config.yaml
num_hidden_layers: 13
hidden_size: 768
num_attention_heads: 12
num_key_value_heads: 3
head_dim: 64
intermediate_size: 2048
vocab_size: 31123
hidden_act: "swiglu"
norm: "rmsnorm"
norm_place: "pre"
norm_eps: 1e-05
positions: "learned"
qk_norm: false
attn_scale: 0.125
bias: "none"
tie_word_embeddings: false
parallel_block: false
init: "uniform"
init_std_qkv: 0.018
init_std_o: 0.0
init_std_up: 0.018
init_std_down: 0.0
optimizer: "muon_variant"
learning_rate: 0.0127
lr_mult_o: 0.892
lr_mult_up: 0.704
lr_mult_down: 3.0
beta1: 0.9
lr_head: 0.00557
warmup_steps: 200
schedule: "cos"
final_lr_fraction: 0.0
batch_tokens: 262144
max_seq_len: 512
doc_mask: true
train_tokens: 1091000000
max_steps: 4162
dataset: "wikipedia_en"
MLP neurons of a small language model. Each row is named by its layer, matrix (down: output weights) and neuron, and shows model dimensions 0-255. Each number is 128 + 24 x the weight over its row's rms, rounded and kept within 0 to 255. Numbers have three digits each. A neuron's up and down rows have the sign that makes its largest values positive.
A block is one neuron, or neurons of one layer that tend to fire together. Before each block is what it responds to, as a language model described it from the Wikipedia text at the highest values.

Responds to: Section heading closers
L5.down109:143125107100152157091095136074138093113161131121070099144110121142131115104131115105113106102110163103150118141127130127146159135133098152185154093140124120166121106145145095120101156095133152163173108128125146145105091102149159128150101106185135154121091103128120095137127165100090120131142106161101113118134114123178152153104138131167133057125114125115151147120129163145153113198114051142122152135144135165072114110144137136123167132124097097143136163118119140157140170128136162143140113141149165129107090085113128168138143143083107100133087118126125151118131138121132146154168094128099121085102130096117108134136092149119123130106104103094102144151085143115109140164143140132138079106162092160145092141139145105138121107160116098125093111145129139112164159127150091
L5.down344:130123112102112130163119107126151139125136160124111126155105087136122127083119153129128139125119164097115138130087124144123113124129111140073098126086110142104113137131119141131139120139143113159175161164131163138091122150144129062097103136137125185138131096105107134147151154141130162112153127134169144111177135111123128129100109145130107123143078117091130124115107103123095103099099100117129119132096156104092105134131105159144114168114134151090112124087168098132102138143140129156143152089121100148133084129115138194126163113153138117144134152101125142151171152104116151102139115104112088109123146101145106105172140096108132122108089101108142145119110147123138135122149170114132144138179151103153134125145177106169171106119123146123137149147130127141132155168118107

Responds to: Wiki section-heading markers
L8.down314:130148105151116118179150156085112096154119139135101164106122155129132178149115144106143104088075110141116127137140114150120155120115120095124116144114141172148139157090136112115126155120097132119185102087119139137125080154145107145115121165124155129160119179176095136122114143111110126164045084148172125129113158144160147115119090107118111129147143142116140143145154120126133107127139118111131123145131200098114142167144125108144146081100130154103066112111113158146142152187166107087148126119153170190136157132152170169107101145168120113155154104115140119178191138141110109134123130120086106141136151140152123146126087142094164148079110122122103139157101145125126119140120144107107117143137119105163098082099141119108108131154102096113081112119096114098164140122145182
L8.down353:139125132097148162118162089107160084133107111128153155139160156129161124161113156108087155055129126124150125134112129095130091057133100124116119174108153158091149154132118152100169092172079118157107137077120161118074134130107130178118108152111143102113108153132136113176116092119102132126132111109156121168112133139143126118149171125124160102150114124092124124167129093168159108122097150116152138081144159119166126128079118124097150170124143145116158116147159110139136110185118134124120148123161124151131144100121167093175088136153121135093150137144094084148135118142099135143104154092184140125136104106133162166158103148091162154149118119135109144125109135166157116092152099116146122111090163124128121139115143122127103125134113107132208145132115095122143126125145111
L8.down689:109126098141151080097106092148084146130131163125126102101084107143104124100116157130118131114087128118134160125097169164123104115127082122130158114189107132128123130044109099161119136084120115152154153132121138144174189167084171142137164118145134177163140131085125136112119129118177115161095141097135113140097144147095161160059170104179138094062114118119128117123098146113120140077105142157107134146105109151147072126097137087168117131118107196115118100138118132148100124111154139107110131173131168128146105153157098105136125148124182111152136123141114112115103102151125133158095159133127054128151108137122141146121108189115116133154078142149095149152162125152147161145135137106142151103129149133125149161149157110112127129139101124141111096098130131146144105143163088
L8.down718:111150135116104126100143097122136118140115109113129156122108115145075142121084142143111110138142185132138152105148138115151134162141131119143110166114114150120140101164154152121132127159107122147107131155120126148111130092112182124139140145132158118132122125148132172109165150146153164139084113161066136154095096132162178164140120100135146141142119109076129126106143169134162132146139154130131105163115150144117120157132141126107123161126103123100160152130117157055133124100131154110094120133131107103133110147095115123118079143112149101156142114114133112131147158145156138111144145139066143071147155197163125144099142150122101158114143113129160144128098143171143146096111090131111140133114158120165116143070124089134143162164089169083135151126116120131103139120114117
L8.down1168:116100140078112112118166109120124095123125126121159130105125123124130090109155139190130115137111115118140148109121179091140125130124132129167116158078091140144128080172186130094151141133119140104148157168118129137140088103150116141120131104131134140094115103152143127170127134097116148128143164134116152116136167130108146137128137096123104101112181122183106100149123122117103166132150120169170134124108155173138128125130141163139100147080119161147123105152120137082158128173132109126146134144096100128146160138153124115076139115142091150101110162101122121168083116141115127123095122158144058130114101111141136142125158134134138079113147123098188123100126189156119160130114142137090134120137141141116096146147146128111127110150106152112111126120123132102113137172178166
L8.down1172:153148121134137188141148114184119150127134146117148082123155136118109062124117148134090139144122168118122127124061130102128145133137143135087165106097146107098111113131168166155140108120097118114111136134142146155181098058149153139108140087120098126147128129148099092122135099139132144143142075079109116151118110156132138129176114123098093119101162117151109113146111101152129119125099131143112119102111181169125131142129110121097155128130113139121116110143092105168106128142165074170148163112158161113153101134170121149096095107114148190161122165133142101065087132124089138128155154142122116120096076114145122127137123123151096082119117128120148087178081115107110099076140153085096110165128090136149136139116135124115128150145104173150107088117134159108131166080078116
L8.down1260:130132086115121094078111130104119115141137083130156130136119089122154123117069155133112128112177158149170131154100115145097166142107107173128161119134117108142116162127125135149121141106103077152102128114089140119139120178154082125086153174171135146151142095132106118171165095079129161108158105129137145096130131109151097160106147073111115108135127113121105080133097086138111163113150144148128104169111153142125154130105150116129060115098151158129111140132109141132150114129120105090126113144082107168086118123147082137139168138119118127099107119132104132150114109131124125121078164147132150078099132120116076130142198153132110141162133089176091117107105133111136117097140131139117107123151117144148197137162084145148146137112098124156075132099146108119108123118169144
L8.down2045:162101140135123102126126114101153173160156177139161121143134131092123171116086134164146122164094135112157154102113157185143190135131082133152138084095160131139096109132166140141102150138143113124138121141147125161194235165118135089136113103146110136139123099104108112103119172112151108104119098115102116126162129088103180126143117120125134090150131107102126115116122129126153169157126130165159124118132157096157092151112137104104132144137112134131124078141162110147114143108115156151154120073142083119157114134119146075136110164105134079120139122137095152143120112121119211147130144129132100127166129168126110122155145135123139184139039112087148128199176152145136110121140136108122146154136122110099140143133152120102133129114135143113107134111168131126137148165132120

Responds to: Contrast after negation
L5.down108:135134146118108140130102150169137155141193145137160101135144153139148146128113142146136157085100110098116122137093134116153112085096140085115113072121156138126106087131113136132125155171138098148148131100188124147086165175107129167111080131102123110103173139104123117114098097150115141116147118131125143133174148146156140120156113170119134159116128148107099120129125096104138108137109091117155152177111122135093119160174116141098121164141127097112182100106117113146095120150142153119143131113147099120175082085124137145137143145129126146124176132121118100088146148124122135144166120111123105166156102151169153158107090107107108109129147105137123134127087129112115109171088112157161070127146098143092128142157145104152121084161109139127110126155146099159130174145098095
L5.down711:140151142131143113111129145120104158142143058142111139153106135162138119116109158148111110130095155149140144124093095158133126151119118133126162138136136181146090086132121088122148101125133119137066158128096151127141146150119111148121104131076130139134128184140140156169106095120117115109129112115144110136111159145158141088134117121133102127117155152115183095151162138103112102106138180152162125171176114115140095153129124140153127096156090130161120156113126148117136182125162175146157119176093147107135100116120127141153149144141135122150112122099151121145105144144162121138136097121128108081123166118148165113149151126138160136106163106140152160138146133103070183105131112107119146136162118141108162098125134108094107122140121128099123117136144094149134124142154104

Responds to: Clause-linking conjunctions
L8.down295:155136163140097125145147165127145148149131089155118144136128167113143168125137120128140135182108123131165127178078107151124169133127129148176121193135167084071175132133139156141142141157131129136123138111127121122116149172083119142153134137153120152170091109110133143090082139110106116098106139094089139100141127123134071149118081128093112130120118143130153110143087127131114231173155149119115131075095153124142126144082125141110110153119130086159113143135122143120131151155145136123158136174148175109103155093150111127128162132145117156137170141167116113113121172141157137174139055121129171099148123125107094145161092128154132103151091147132088168117110106140110154140131101111133074121097162099104137112119150122138157116119112120161095167136135138137149128123158122
L8.down350:121090111145137124145122117100119132093081104119175137200093132099172135132127117163159111110104138143103132146127107111133131131119105147147078128137151115106149156110112124143129139125090096160122141150130159090133168105184124167143162130105117123142135119136155124154116116129131149094143105150169111191103121127135162134093115093163126123166148168127084172110140155122105137137095121099122109150113105089113142132137113081122132110135141073103188135079146138147089129124087098113103141063164118132160092128137112127123157121154137148113159100143169137144122145154093138143120122137116129117092107092143086094134130156092109152176120163116105124166131149103140120128151106131127115144135145131129104111145121140102117134149122150150193156132138137137119098152112121
L8.down512:106103091140136114131152159132130158164097107106149148124131153126107170130151125097144137131137148143101143139121137103119110103099161152114125118139108147135134188110130134118141145118148130107169151124127147153116131122120098124118168084088125177158075131123141177127173117090126131135165122111072152125147128136134129167159068156131116140131105123104117127083112096136181122155137125153117145134133106098089139099123108075164155122171118139129115124115124152141142152135134145184221076143126160122119142115138139132128096136132114137152149135111165145097156160099184141166119082099146109152132155141121087136158139087103131107125155093105139121131103124145132146126138136109161126151147131132154159168076124148109141108134109120130172118057142074146109131113159143
L8.down727:121171135161124162127104142159135136131112139158091074147123147131121123120147158123155166111108135118108132116096122147151128147130158133176073090120107121115133148151149137098144111135136144119134126111148131169171113134125108111129110135112113128132127105101134129119138176143100140139124105118184082144120150100120154094091145147118160112142133164132107104126108132120178166163134147137127101120109137122078129160110176170130114152096142127134135133138089151137106174102123177154196114145128134127122095080115127150117129113133123141149147156150128097091118097129138149102129138153108156131119098126140114130132069141125111137109116138107116133149123158130199169123124152092154127101090143106111104114104141078126129124119126096115229148100140121148158130161170104
L8.down923:111158134151145113116110138106140114190084150130116125111134116139101069108129068162137129122103095119145132124153141145134122138115113121131103179142130135143148121169158152130147127081115155120138159182128130161129091107119097152117105150138138136108115125115169174152133151142130171107111102133099107122111153140134139110109123150093082130142175125116156147159143115149142124137090140145134130129129133123136104096124119144121148124125164103121087083156110134137091105138103147168136119183120110111139102111132119156064153140122189123117095120147109108132099130126140127130119116104172104107147095124147086160132102119173113127173109160171089135148163143127169149073125147081122125099150122156116102093124129140123124113091121110124191136116120091157126095107123126
L8.down1086:136118121130140140156107113143133131166115154093112100165157116116136101106089123117138113125133157097109119099113133158144111138099138126123103117158192128134168092110126153143104110138120171119106151168106091140131182114144138146130090128140140113091102129103091125101142152141160133123124125151139098134126115116115122163111131107113142120085163128108125127117149112141087078121122114119089118198127157149108128154108107155169139154115099152132124133101112117128111105144133109162101114165117140081154140153142104084109123121094132108131144127182118100040118125156113117097128119103160124156119094136169109101129156127134117151132038131141105079116121137156169120108096118116137099148120120124123133131131126123096114130130122137159149140125125125135115138126141128
L8.down1108:128148152138160104175132120166137116106143150124116148145124158148110103154127136129153091157103132143137126132113111105166116133138110093121135128141142149120059095133095115083123123151146139113131134120101137158156124136170081115110122154129118146118129118135107132161147145084153108129074108134145124139103142149114098203130107117155100126108126139133151133165091179128097158154112123139091137172185086107079153168103172172145164155157121143102096135104157114134131093122154107116103134119150111135151138174132125142100132110128155088116143171106137090131129127106126123093128129120162148168100143150100168134153119125110163148117143140118128147132116136115169132114123125124135115093124122121089148129108130123180115140091152133147172183149117145124175149157159093
L8.down1338:142119179113124151119156102172106138129112110124082160113143168128171119104124105090131125109120158126141103151116106137111107129140133127105139119121170146099109097118114173170131105127144144123171109129124152135143145155134137134141100085137108154122127122149170118113146148108123148173146164124126079120162086109090097131118128109104117085128152134097121171117127120163133082152143114183116100083152145140128128112121108139139146150115111105129123103150168142123094126138115114147087126170116124151080131153166090134136115106086151153137136108127108132151140112143110134087094137155133088127148107127113120143156141115133137133137144092122137153103150079134104128140143144094114127158116134087103128141143133088149109097115142170144211162113105129152134161121125164

Responds to: Wiki heading closing markers
L10.down716:127117078145161141151121127124115107094140075162181179106098119124093118158134121120147115129146144110177170131120118086129161132149117151168078100145116116172155147105137111137103109141142130127147133132157099155122068148100153122120082130180158160138096135132099144176097101128097122115109125129133114127126128134135130119127126153112099130172096162117137115120081134106121165146094126136120180124094106104066127128151144128100129129148113159139151096127112090148125137112123109164137142148118098076071142135102097126163111114129110131103126103133121129123137128146110138107131089114090137109160140152114099199168107140107140140112092146125098107148114136142131149141105165133102142156119121151161130125113148092140130111117086137108182109121138154123118144134151143
L10.down1125:099112153144137151107130196097146159136171141149090122116182092102074141120092111132088159138147101143118135152139135145132123087137124093108117101136139176121065122112098157123087126115139111160136106129117123093162119141120135157129120080153114145089142134171155110120128180141134125112146103146126128137135088149119150109099128115129132130136139155105132112127091139105111134136136109085111112132084119152147144168123149159137074134112096116127126120127121111128125132126091132092123111119122146132127105134139119123110098100103139127169110131151107143137106100143106114141088115163108116104131137159125137150118151143132095128140129132134145158103090120093085123147094170116085131127121084144103156075137137140099168169138128135155082146082131137171136150072128153
L10.down1589:142113144141140078093126175110114113134152136118163119070140149120163135120171137158125164095106098134145132123132103133168131151118146091178118127107130141124127131120100148143116135133112109134109119156126115139127089133130154095130145173184120155091126104124193141161127146105096157121121110145141085108122132102158111085093115138145128153105086137115179133115129127129124072136119130137123153096134118109057120107088123138195111177104157138119134064124158116127177151161142138136140134146132161089154121101119092155126092071163120131153093102120140166118117137118132136135154098129125123149141096115129121119120139170088152139147100146133159137088109148154121119102158132140125121115132143144136139131121138119112096147109102114125208132118133125126098121144097179
L10.down1654:126108158150123135067109134128143139123109124107156129129136129091127079099151108126145140097106129097084202161110079126094098146123101141100136151104089137161135107150154110165158081144154121119129143163136151118111101135101168103116137164162132165132134100118122174107109119119137136145090124137128163087131127131148136142161117158098132130121138109142136070184159113122119163138096107157114129103103175087114138149153130081127134131157111153145150123127150145105149132128153162172125122148139147135157079098129143085098130115102110161163113150124095090109126098117199107127182127144088098120160121124158131169118099135095148118098122133128134107105166134122117132108155146113102069152138107093132097128134139104151142119157135193130165095108124139124113111128126107

Responds to: Clause-joining "and"
L10.down939:127124147166093085131131137143123133141135154149110104116121087135128132121177143128124132085121159159073149134051135143159134138116104122131106095088096137153154100152114157056099159179102132114122175132149070126110143126092141130150129127138094149106157159108112144100112136067126123124160103131121156109119132147138128136117110110134103121097123105109159133148125157120119124131153158144136106132125091142120149100143184092137123124079103141094125128114104114176144142130104137158099098137111134110147099135120123117150131115106153143139113128102110126137123122137130156111126135129119104177135086162144124114120108133090157118144114142137162094115124129111164142176119136065140128099097087097126168112162117095105142098131116139140199109122092135088153132077153130
L10.down1135:092123067136109127121104147141124128098143154115162152116127116148136157161110101153148132082127134121123158138140119143096118084134127103126119116105159136177177122118136175114151128119172130158179115117096133097097119205133119128146113092132083141120116148161102148118138135116132126158092104102157119104079153145131130123148120127131144149160115144113100133075146145097150091160138131137117157126128171109112118148112117099136125169130149139113147133123149115100086153135156128096147161142151083108126133160140119141132168173114139121135167153160117113149122148085122127150164139116150107147113141087119089116157106157159157151151089153112137154111155162143142107128134111159166157143117154109155111131127168111140167132162096116133223168125172110120138076126164125
L10.down1161:151102097104127151125164173114113119134148106141131174097151127128156143136190171118119138113127108123158134168144111135126100153135138130126140119138182122096116117177185124117143168128085140149119102112185132098154145100123135112142099091124128120113126078118109134154115179143114093141152136138119144146156128125144149097112093155132160157140115134089105130170112165120112200110118166130136145148125173126127085122141155129136123157128144125093097117107108142108140121100182125130190140171116121142116113144159119123132148120114073148113121144167123176122134144118183135151142088099110138118151095118118121144105118139067089138107093149092111148146091139142108158103115097110078101104128093124130133172158120117056177139132135170155161140092159152090128134165129148
L10.down1588:090127105129103131120143148182116138156153158144122153095088111123179113152143165118129121123131148095106153100125146143118142142129141088173096103151111113087162157121123150130109107153150147092142115152169102132150143171149157171135135117113101126139127131136105113119116125121122180149161117154120167116110154174132126156128121130134140154139152140175144157139121115123092151110149201111129149112113121140104113141130167115090157137158140112080103115118114128155110158112129106104165154101126112098109113130092114110124109115094140091150134153122106132124147119107151122086155146124140179115171136116135156140142053143146149191125125185134149155157129176163145115160133141152147142139134122107126129123120135134100175159087082110148169126136124108137133103124160123

Responds to: Birth-year digits in lifespans
L10.down326:138121138119141141136115123152115113098179106123113112159141114181149179083151137123112117135104101120147132134136087114126113180137153128134112109138169094129139147159084117128131148138096137127093176125091144113122138148141086117160131074135184130149120126167095116126125106107123121141144092149108151112142118124150109171111110144153102144136155125091152167145137153165134143107159153121137146128106144121133096108114117151097093108137133119139149134152086130120142105136177104087132133117139140123155129140135130176162122123127155156105193146099133130160128107137125112108108081173130147097197111090151129125157145113125119137107128156108132135095180122129150131119128134156129117097103123154111106132172114165170089146139140133110078128095153119138137088136127135
L10.down366:146164121093083134146122120129134142131139113133169106149150090121136126139121090133183134127105109155153148140126163115106133084140074168159128145167118150145129109114118110145188123160125113132114110095154163130141145100137147126112158125147129165102118128131130117113126180153121128117123129150124126191128146139096105108081111083135106073102114127135127127116148153151164163163136139156118111140118119068141160135092176123098137121110171102121118116104134141164148083109140114148127100153128128123118108061113135117081154070139133113144147164147120137129143154138111099127162115174145156088166117144139177140158100131132109140122120109156166153133101111149157144104116142112116151104122148169137114123148156143113129133141137163135189110118108122117162113104149126
L10.down881:113176115144127190128126142102114170125133141133102173127129152118127129147126133147148140117126139104147101081151104143131130121114068111149139131125117146113128112130128125121174164085147158103124163155105089149146111134100097090116100125117122202116130116178138099120151151096109116159133152067152172152124120100139136158155130141114128131144188119142142086125135149110083158110143112166124163118135150137108118118089134113137126060130142126111107143123123155133163104117140152142151088119121155070139128143130126145098144158137126140107152151133122100163102143107122158135122148141141087085150150110135132106109124125118095115097099124095117150110078137134148085128142127105137144131133154125179127083099121150152119161121138123131106103138113145151123087177158118
L10.down1011:172130088128107124135127116105128096152144104101129110138126134129173131098065129110110111146124112091165134154115162109150132138131101161137099132108167127139092148131104126141160152133147153114155081118143083109107124135118104162152110085142111158086123133100107094136127163131156195101157169092127102121140127137098138114137139120140078154100134161114109128122124102093105165116111089150150111137147119078121075113123133157184117103116118091160150120131115165150083149158143152117197110102145108109162153122116114123122152133149110126136157129166106134137118084105112158125110102150112132130129118071129117127115129097139119097149161120077130104139117117144132130123117143084178120144106163130141184139129165106097107151128128143114157141091126142109134105176121075

Responds to: Numeric date/coordinate separators
L8.down158:117126142113126113141141119168154154097141104071092139139108135149158100128163128135165181124184140124156131129111168108148125136147122109128171150155117153161171150105112154075143183096095144152173134091127114137122163162138130089156129088150116102092116133109129139145125099079100096141111092131118138123143114102153104095132102149133179115141129108108148151124110124123157133154140100129131131094115115126134172106127086140127132141145116122149135168115123101134118133131127120136176154172119122132177132115145146105107093117129145133098156133104102152118129128145103132114104158086171150139119115118135123130170132158109133136131153116120125060175136128112114133098133138140161154127138118085163127098106099144114147135124117087128071154116148085095132172107084120
L8.down442:145115125143126111129124177149109138123110129136071164114140119109121169169129155127122161142096117080169154138131074117186099130180119133145182126110130173188119143140096135102139147127121105137156102133146131135166145051179090146157111144137156150141136119157139118105124117139116134112102144078121118113119117095142092128112156142129133137137154176145112169071163138137191119144141147095103163134091138154096155091157136176152117128112126149111108114116131141123105110109128127127151088146090148147117174112081178149133156089111108156138118142118125138149138074110142122164165152142108119120144159123129143156182127105177148138146107139115122147150172133141158120084099103178119120138144180140117132120147137137120132156128137091133218147162114112125102098154129124
L8.down456:153137133160076134140142113170130143104092131114096086152130124153101113089152162124167085097154155143145107125110111126108123149123114129133138139119144164138135126118122127136095147140137092096126141091135146147112076119124185072149098135108168139110146121126127183151163163132085087058115125110158099139126163148162102114112131151112114107127148155101131116099144171171150080135155094099138158154138129121141129145127113160161123095157135116119124092099117105097146100123123118138167128148135092125123146171151139098113138126162148107130083145161091128140136155147145130103189108095150151147126117113137145143082143103110124157126162151164135134127111121118161129121117164116112124113146118072107176130140109133097166094113132152100128129096118098122129136124129099
L8.down708:121127141115131120102115160143129131126161153126177143086116135074153136185168145128103087135105130115139110141138131110110104160130147145128099122125118128120136113116124126126141117173165102170109125129161120079168098147153152091152094124110158128148160091118121166166126108113171152084110145081122130086110096145142152125182141136151162070103135103133121133108127128126143172109142115147148171146133117119124120142113122124101179115150173141138122117128108103123140180130112138148116129133079125157143092135099192152130164152110138110100082139099112140141140109116136156129154140162123104123119162125109110133164130127134123163164157128131132117097110149165168128108154119131156130134147128112111125191116143087196122108142131145120086100116127121140188137131147093
L8.down1115:199107100149139104191134151137147125110112102106142142125105141126140136151121172170079111147148163082092128106156069165068154145143122135170104132143112109116120154145163126130098087119129144129133099115155126138089111102152103142137153132123187130107128120125109134159133105149151111081135123145150107158137117145119078130089084124150108137175111123149137151149126147171123147125152157126143120110119109143169132139112121128137153157168106146117170110150114136170104133094145126145089116129124115127133144149135140122074160134123140118133155152100081161106148125147151176110116149149133127109123098127121137119157129145101154131131106116132168147112150087153112129096118123106136146103151126077171131160118146154153112126176144078151118149134109122135116123188162117
L8.down1196:109113130109123142171143111130128118119116129117097097185119145133147131150130161107146105111138140126128102154116140125164130142173138125153113107129141157178189087115114148162125178093109142148143153088100105108144115170176160152132108108126121124154186135096135130133103165149123120113141131115141149125128114091153154119132086132140147141150134127117124127117127136154106151168146123091152137090147126160101126108109127126114126089114106131122114152146137131123153132101152094109119123075122091151170139117130124126112132141122090133102104159141096140126155097146127201127116106155163085170134155121118152125160129110108142082132127155090123109120084153114145138159114079127085133092129092102129120131132090153159137134109166165190136131163135096136155158137148136
L8.down1206:154146133099098096150122122096128125153130137152098185103133122179147161155097136116124133148099165104119150122152126121122131151143147154088108144116089118107155105097136175129080132152163110108138123127127115126110098127127123119143106114095153125130110085117102097153169147112095135122140147130135133181158125151126118127117113147129106133137156137117128154107129145112112176127141162129096141145158121156104134127149130116120154135145115139168117136155099152130134125143089102090149122122159139084164138138102145122106142145113157118093103136092133141118073122119099164116122136130122130113105097139160109104128123119125126092118113158126113127167104202134151129107131089159114157108142080117154113122082144140111094129120167118130126126092119133158156137148137126
L8.down1754:178081088114105130148171113152127107110105133152141137128096124116161098088108151107142128146143119113172112156139080093090108087139152128135145158108111114109145145124114166092165132135161133124123112127154073172124148096163117107187114089110101155160137118112131116132094112152139139124139098158126083135140155091123115162137148136100142134111145119145128142136193139089137201147133108096110116168145146126096121117165093136105133178086108134123147097144174159145107123164167163096145129162156078135104159148118110122143135156155119119170182094166145116143136109142154173139163114133113110155148137133139154105106110110103140089109114140104134102128105103160140159095088109104105163080109144117122122141170149133156157110134126124120112110133120139157140127112123168

Responds to: Month names in dates
L5.down424:134124140147089091125127157139069128145153130103082141088134089175151127139137151126159134144140109129147123121136145136162122114143133153133172117172136149193050137097129101110137130099139098107131096128129155164079143105132138133141132125091100138104134157113129157128092120092175116110111131090143102141200102139097087123110176162160168103151099141163125107106085168095173182132116103183168128138142122144166148127136129122121122111155154167131113092147126145136090126108103092101115097080129170144144149149123090116111122107125094152178138157117157100117168088106132129155131110104137095145113147136102165089204165127145091159135101087135169163111135117147169117093096118138091124150110098105087082100114142133135150138122113165148113125137141120088153159112120191
L5.down816:084129128099135109078092146116137129099104116147141127134120123148124153126140118127123107166148147140109171129123121112126098116110112138121135091143086118143142149122132091169118140095138092110146106148129147158152114140095158146100150126120171105118111088146146125115149085096125134121122133112150172100127119091170112133141153144115126154128128139154155104126110138136095139118135155150116102149108139144106140090118140142121134171157096121128134151135097107096152115140114167107147136157132126154128119112082079155167077112145128124169112138153164130118132128123146131085106117111133135129091131136157142122144110164100137125132123140133141081130127162085106081136129184110116083107188126149087126119092150118125134161146123107096107154063139125089091114147133133